Weights of a small transformer language model: rotary positions, no biases in attention or MLP.
MLP neurons of a small language model. Each row is named by its layer, matrix (gate and up: input weights; down: output weights) and neuron, and shows model dimensions 48-111. Each number is 200 + 30 x the weight over its row's rms, rounded and kept within 0 to 999. A neuron's up and down rows have the sign that makes its largest values positive.
After each neuron's rows, "fires on" lists the tokens most often at its 100 highest values on Wikipedia text that the model never trained on.

L2.gate28,218,153,194,184,217,187,206,173,161,212,199,189,232,196,226,250,208,284,140,196,172,126,245,190,259,196,246,219,261,195,193,152,181,176,179,201,181,198,168,187,132,161,172,153,174,165,226,177,258,198,176,199,204,148,181,189,219,155,242,235,252,195,192,234
L2.up28,183,214,212,234,160,203,240,195,156,191,165,208,215,211,204,185,229,251,182,153,233,167,163,239,223,118,171,212,232,209,216,201,188,246,255,201,182,182,168,172,216,153,174,223,191,214,258,176,219,200,217,184,192,149,180,215,208,197,208,235,187,207,220,204
L2.down28,192,291,164,187,198,206,160,176,212,253,173,180,175,181,229,218,150,142,177,203,194,227,221,200,174,250,241,163,213,180,156,229,211,165,207,181,213,210,245,210,197,195,159,222,190,145,163,178,170,207,172,248,196,169,207,235,201,253,156,157,210,164,191,181
fires on: "u", "em", "et", " Main", "el"

L2.gate1282,229,207,141,236,204,228,217,201,205,208,244,192,243,216,186,179,238,188,229,237,188,181,150,196,156,176,155,229,192,192,222,261,174,150,176,178,174,226,256,157,238,178,207,147,235,188,126,192,186,178,214,178,208,240,243,195,171,204,159,194,197,256,192,202
L2.up1282,269,180,208,246,202,173,197,212,175,227,219,156,150,251,192,221,150,171,202,251,218,138,232,225,193,160,218,225,187,195,248,172,189,223,207,145,175,179,145,178,203,204,185,210,200,204,195,143,205,214,182,253,247,240,146,176,161,223,185,173,187,217,224,169
L2.down1282,191,222,182,213,216,192,157,201,246,202,171,213,177,166,173,197,134,190,194,194,191,234,193,224,218,184,216,233,154,192,250,152,221,216,209,190,142,207,180,207,191,137,173,154,207,211,216,243,168,212,175,223,178,213,238,236,205,164,186,195,209,180,249,223
fires on: "ish", "y", "und", "ion", "a", "is"

L2.gate282,189,203,185,115,233,222,201,193,190,194,206,220,160,166,220,224,221,148,179,223,178,197,178,189,137,209,172,216,224,197,229,223,183,177,177,94,162,169,206,200,149,233,233,140,216,212,219,213,184,187,245,190,186,207,204,219,160,180,221,199,191,178,215,171
L2.up282,210,190,212,227,245,200,221,244,164,239,236,163,170,219,207,181,161,189,173,202,175,213,211,208,207,166,218,230,181,215,239,256,247,148,305,139,162,202,270,182,239,231,163,173,202,216,223,171,161,175,186,173,172,256,200,192,216,260,238,196,179,199,249,252
L2.down282,178,183,146,223,182,187,192,181,227,227,193,168,245,254,233,224,156,185,209,187,187,162,172,188,186,180,205,214,176,193,163,221,185,193,244,190,165,206,213,235,226,182,244,282,182,210,198,253,220,157,220,211,209,274,182,159,148,149,182,173,214,184,224,159
fires on: "al", "ed", "u", "av", " by", "ot"

L2.gate1985,168,239,179,216,192,170,217,171,230,179,147,208,179,239,211,210,234,168,185,131,224,214,171,217,149,204,190,155,195,212,154,209,218,248,197,219,237,167,173,203,220,228,195,183,158,182,195,191,202,137,207,186,137,217,246,201,152,252,201,181,215,151,226,203
L2.up1985,196,182,181,164,214,188,228,200,212,173,160,174,171,238,177,237,213,237,227,197,184,172,228,205,201,257,216,193,181,218,236,230,165,212,180,196,178,154,233,234,184,237,214,186,221,221,186,202,203,195,224,244,183,224,151,200,198,205,184,240,181,216,145,230
L2.down1985,172,185,209,203,216,195,173,185,209,216,171,171,260,206,219,199,243,249,233,181,253,191,204,172,217,202,278,197,159,230,174,241,182,129,217,241,203,245,171,195,213,177,170,181,240,181,202,269,201,169,198,215,176,165,217,133,181,222,168,190,195,217,245,212
fires on: "c", "m", "d", "ic", "g"

L2.gate2635,211,206,166,155,240,189,175,170,222,152,152,224,193,194,211,194,217,188,228,219,227,235,214,184,161,121,206,202,134,220,192,188,225,147,216,173,208,240,210,196,213,182,170,226,185,216,189,212,156,196,267,239,206,192,149,159,195,204,284,227,155,192,153,217
L2.up2635,231,170,293,230,167,236,266,208,203,187,234,154,233,195,195,164,236,181,203,165,189,224,232,183,198,182,208,189,184,185,168,179,240,172,206,201,159,204,218,224,226,209,204,212,145,206,167,180,170,179,237,213,213,213,188,209,210,232,175,216,201,178,185,229
L2.down2635,144,184,209,204,244,173,195,195,200,164,192,140,220,180,193,206,228,228,167,272,197,175,181,227,191,225,175,210,197,219,216,214,184,189,161,192,186,181,213,200,213,227,232,162,224,231,220,165,208,168,184,211,184,268,172,219,266,220,182,171,216,197,207,217
fires on: " to", "ed", "ated", "ol", "al", " three"

L2.gate2751,266,231,167,187,137,173,232,190,223,194,179,216,239,221,221,241,163,237,200,210,190,185,190,202,171,216,198,160,259,192,183,171,164,166,187,194,195,235,208,221,177,205,178,204,219,155,194,186,200,195,212,171,149,196,212,213,191,158,233,150,199,234,268,227
L2.up2751,256,187,229,224,215,217,193,181,203,181,198,225,188,241,208,157,192,224,217,198,214,204,245,188,248,123,199,156,218,214,188,179,179,124,177,144,144,193,218,218,204,195,182,134,195,143,178,179,204,227,143,192,214,151,195,238,177,173,203,189,159,133,224,215
L2.down2751,206,186,178,138,190,165,242,198,232,214,158,283,160,230,200,203,229,152,176,158,164,150,235,187,181,218,164,175,187,230,185,227,225,173,204,134,168,236,190,179,219,172,191,191,181,218,156,210,235,182,234,203,263,179,174,213,210,211,235,185,224,149,164,196
fires on: "ed", "ir", "h", "u", "em"

L2.gate1895,191,226,235,214,199,134,207,231,193,168,238,175,182,160,242,203,216,199,228,211,253,164,212,163,163,194,200,175,237,214,119,174,197,198,225,135,160,156,172,222,211,190,246,138,145,161,214,226,186,193,192,216,213,230,230,197,256,237,218,184,243,141,193,195
L2.up1895,170,224,144,219,179,209,172,173,160,211,214,181,177,251,172,155,224,254,202,231,195,187,202,199,191,120,231,203,158,136,169,219,142,182,240,190,208,185,199,210,165,211,185,191,208,179,209,256,218,244,199,218,237,200,214,193,145,183,247,212,236,198,202,220
L2.down1895,234,181,223,202,218,167,183,177,193,240,195,163,190,217,171,207,180,190,202,153,272,170,221,201,184,241,295,148,207,195,199,188,274,248,193,189,180,174,220,233,174,227,217,187,201,196,200,213,174,223,267,178,172,206,241,213,197,204,204,174,208,226,249,248
fires on: ",", "le", " as", "b", "-", " or"

L2.gate2334,191,246,251,174,195,190,240,209,192,216,210,207,189,215,232,215,209,197,186,211,206,202,209,162,208,188,232,182,210,203,168,211,216,224,247,163,207,242,189,249,210,192,207,180,200,137,212,197,178,215,204,184,169,238,182,193,224,211,213,239,145,211,233,184
L2.up2334,200,148,178,219,175,166,220,221,193,176,189,191,237,235,176,149,220,195,170,232,212,179,202,217,215,164,248,153,165,193,182,156,172,178,207,199,201,195,213,214,211,206,218,198,191,188,166,209,200,170,235,164,159,240,202,224,249,216,204,175,170,196,204,268
L2.down2334,221,200,171,205,198,193,222,187,228,174,224,226,195,188,245,234,182,199,210,193,172,250,181,179,188,232,198,151,167,163,204,202,232,227,194,179,149,220,186,203,236,203,249,202,207,130,227,168,174,238,173,206,235,231,242,196,190,202,140,161,173,168,237,159
fires on: "-", " and", " or", "m", "ob"

L2.gate2827,156,176,185,262,204,211,159,213,157,212,194,222,165,240,211,214,144,211,179,175,204,190,263,163,230,183,199,193,218,184,217,221,153,230,184,148,131,171,162,102,174,228,201,171,266,205,235,213,154,207,227,224,202,217,191,213,184,217,207,192,180,198,193,192
L2.up2827,166,151,177,205,203,202,196,276,211,216,157,152,214,258,223,205,176,169,201,191,229,162,172,213,292,139,201,205,187,238,187,184,206,174,141,259,193,210,227,226,178,129,168,160,181,201,244,146,138,214,240,162,224,187,160,196,266,215,165,174,118,198,198,202
L2.down2827,234,188,229,204,226,215,234,233,212,234,186,243,192,245,199,181,119,209,172,194,173,205,212,139,239,206,290,203,152,221,218,161,132,216,182,187,170,179,190,200,226,224,222,159,208,211,239,233,225,205,234,280,174,182,190,186,200,164,250,206,155,209,233,191
fires on: ":", "s", "as", "om", "u"

L2.gate504,185,198,232,157,201,177,206,204,201,182,211,246,179,207,216,265,207,231,160,261,200,221,223,200,185,176,219,160,159,229,167,126,214,239,238,231,222,208,247,180,174,172,232,161,229,196,235,221,205,214,205,190,150,194,169,247,239,226,192,250,206,273,168,176
L2.up504,229,188,241,215,155,208,194,196,203,155,229,195,193,211,195,189,196,212,201,198,165,186,219,214,183,244,143,194,209,209,153,204,173,269,208,175,192,220,198,221,186,151,181,146,209,232,215,267,193,200,235,208,167,192,258,200,185,147,202,239,275,173,151,175
L2.down504,179,230,195,209,248,212,233,236,173,203,198,210,244,216,225,153,168,209,221,186,186,173,179,190,177,218,162,167,193,218,211,220,185,197,167,173,238,241,196,185,234,158,144,181,209,219,193,204,207,124,172,198,218,170,224,231,185,208,171,210,163,174,201,178
fires on: "\n", " [", "ved", "am", "q", " Q"

L2.gate2141,198,173,243,209,191,228,246,222,215,200,207,129,139,198,186,174,207,205,198,181,219,194,171,232,179,178,145,211,209,232,221,197,206,198,226,211,167,195,209,207,142,196,193,215,194,191,219,219,220,237,187,202,229,194,165,151,230,141,198,224,199,196,235,139
L2.up2141,191,189,209,159,168,206,166,191,188,205,159,216,199,187,206,226,223,254,200,168,178,162,218,202,257,173,217,235,193,239,248,228,168,209,191,242,152,176,222,180,224,180,197,178,210,216,224,199,261,163,218,141,173,180,220,209,186,237,180,190,234,159,123,158
L2.down2141,205,226,258,212,229,199,202,191,230,177,228,184,201,187,174,155,216,214,182,171,233,206,144,211,266,230,181,179,236,200,127,234,223,210,247,175,241,197,218,241,191,163,211,186,197,218,222,197,217,173,184,152,175,141,189,169,181,212,179,218,218,215,186,178
fires on: "s", " in", "res", " =", " (", "ing"

L2.gate1847,181,221,194,227,196,200,229,226,196,221,208,152,149,194,211,193,199,202,191,173,247,211,180,180,178,217,205,183,196,203,227,179,205,149,175,155,196,195,148,179,240,162,199,148,171,142,241,193,196,179,178,180,208,212,158,235,195,224,137,214,163,210,231,182
L2.up1847,183,229,229,191,142,211,188,239,247,280,194,181,255,172,148,185,192,226,211,228,217,201,197,234,182,184,228,237,221,182,221,190,203,204,210,243,207,176,177,200,166,188,145,192,150,225,200,231,158,132,194,202,184,182,211,215,218,212,189,144,225,155,197,202
L2.down1847,205,264,162,259,250,206,240,202,159,167,151,199,218,177,205,217,177,225,182,165,184,224,213,223,214,201,160,229,180,201,185,216,173,226,204,249,201,247,215,213,190,266,214,259,204,185,253,176,216,198,222,146,241,210,188,229,178,229,231,235,260,238,201,213
fires on: "ro", "v", "ov", "s", "res"

L2.gate1786,144,206,229,196,185,144,170,181,200,217,182,152,199,175,236,181,249,207,187,165,247,175,176,271,170,186,212,248,206,230,175,216,176,184,218,237,165,227,224,192,230,235,152,172,221,150,262,236,162,149,205,224,175,220,215,233,185,207,228,209,118,174,180,176
L2.up1786,154,187,192,185,216,158,180,125,205,208,190,231,252,184,187,220,195,239,205,144,201,133,244,207,218,174,139,182,202,188,200,173,167,215,174,196,176,197,209,208,205,163,222,195,146,189,194,177,217,234,218,193,184,211,177,210,142,177,191,236,189,193,246,160
L2.down1786,180,118,220,173,149,264,207,158,204,172,195,165,216,189,200,229,247,276,186,201,176,214,140,214,194,207,175,197,202,210,204,235,210,233,175,214,181,181,208,186,235,197,183,210,213,140,160,210,266,215,192,214,173,179,212,175,204,237,208,186,190,243,178,177
fires on: " |", "ar", "ron", "ville", "ord"

L2.gate105,212,262,212,163,220,187,247,246,235,233,219,206,181,257,151,181,271,216,202,214,224,227,204,177,179,234,188,218,180,148,212,225,206,150,192,195,195,217,231,144,170,164,171,234,213,170,144,218,204,160,193,231,186,208,139,172,182,187,169,249,171,209,179,202
L2.up105,226,233,218,191,151,215,235,200,192,168,146,197,209,211,192,122,225,148,248,276,231,224,178,208,198,179,172,168,210,222,199,230,190,179,174,197,197,152,225,194,253,231,207,173,198,200,188,233,214,198,206,164,195,213,153,210,180,202,151,231,234,204,186,157
L2.down105,203,183,187,219,196,257,218,222,209,261,217,118,172,181,235,255,168,248,182,151,145,230,171,215,187,197,198,209,237,177,187,201,221,175,177,237,225,145,203,233,182,175,231,189,218,221,243,248,206,208,179,164,149,187,211,179,206,195,193,188,208,193,276,227
fires on: " 18", " of", "ed", "ated", "m", "un"

L2.gate2901,193,210,171,156,234,183,211,204,213,167,210,187,256,208,236,231,204,174,172,267,153,165,287,231,218,201,250,189,180,180,199,242,174,205,216,216,166,163,242,202,230,140,252,207,227,216,177,152,212,213,219,183,236,264,194,211,219,218,192,189,182,208,236,234
L2.up2901,163,197,256,157,182,213,198,214,224,191,253,192,184,144,219,205,182,181,219,201,198,193,182,196,228,173,210,207,214,204,169,244,189,284,201,263,125,192,217,148,161,192,182,177,239,180,211,242,183,249,161,195,190,201,187,179,253,232,210,270,182,228,231,173
L2.down2901,153,227,211,161,190,233,192,182,269,184,206,248,176,240,176,212,189,154,215,166,173,211,199,173,164,169,208,177,162,151,127,223,197,272,145,214,204,175,154,220,258,170,166,189,195,159,203,207,193,222,166,204,200,198,199,238,215,191,162,205,138,229,244,216
fires on: "i", "om", "a", "m", "art", "o"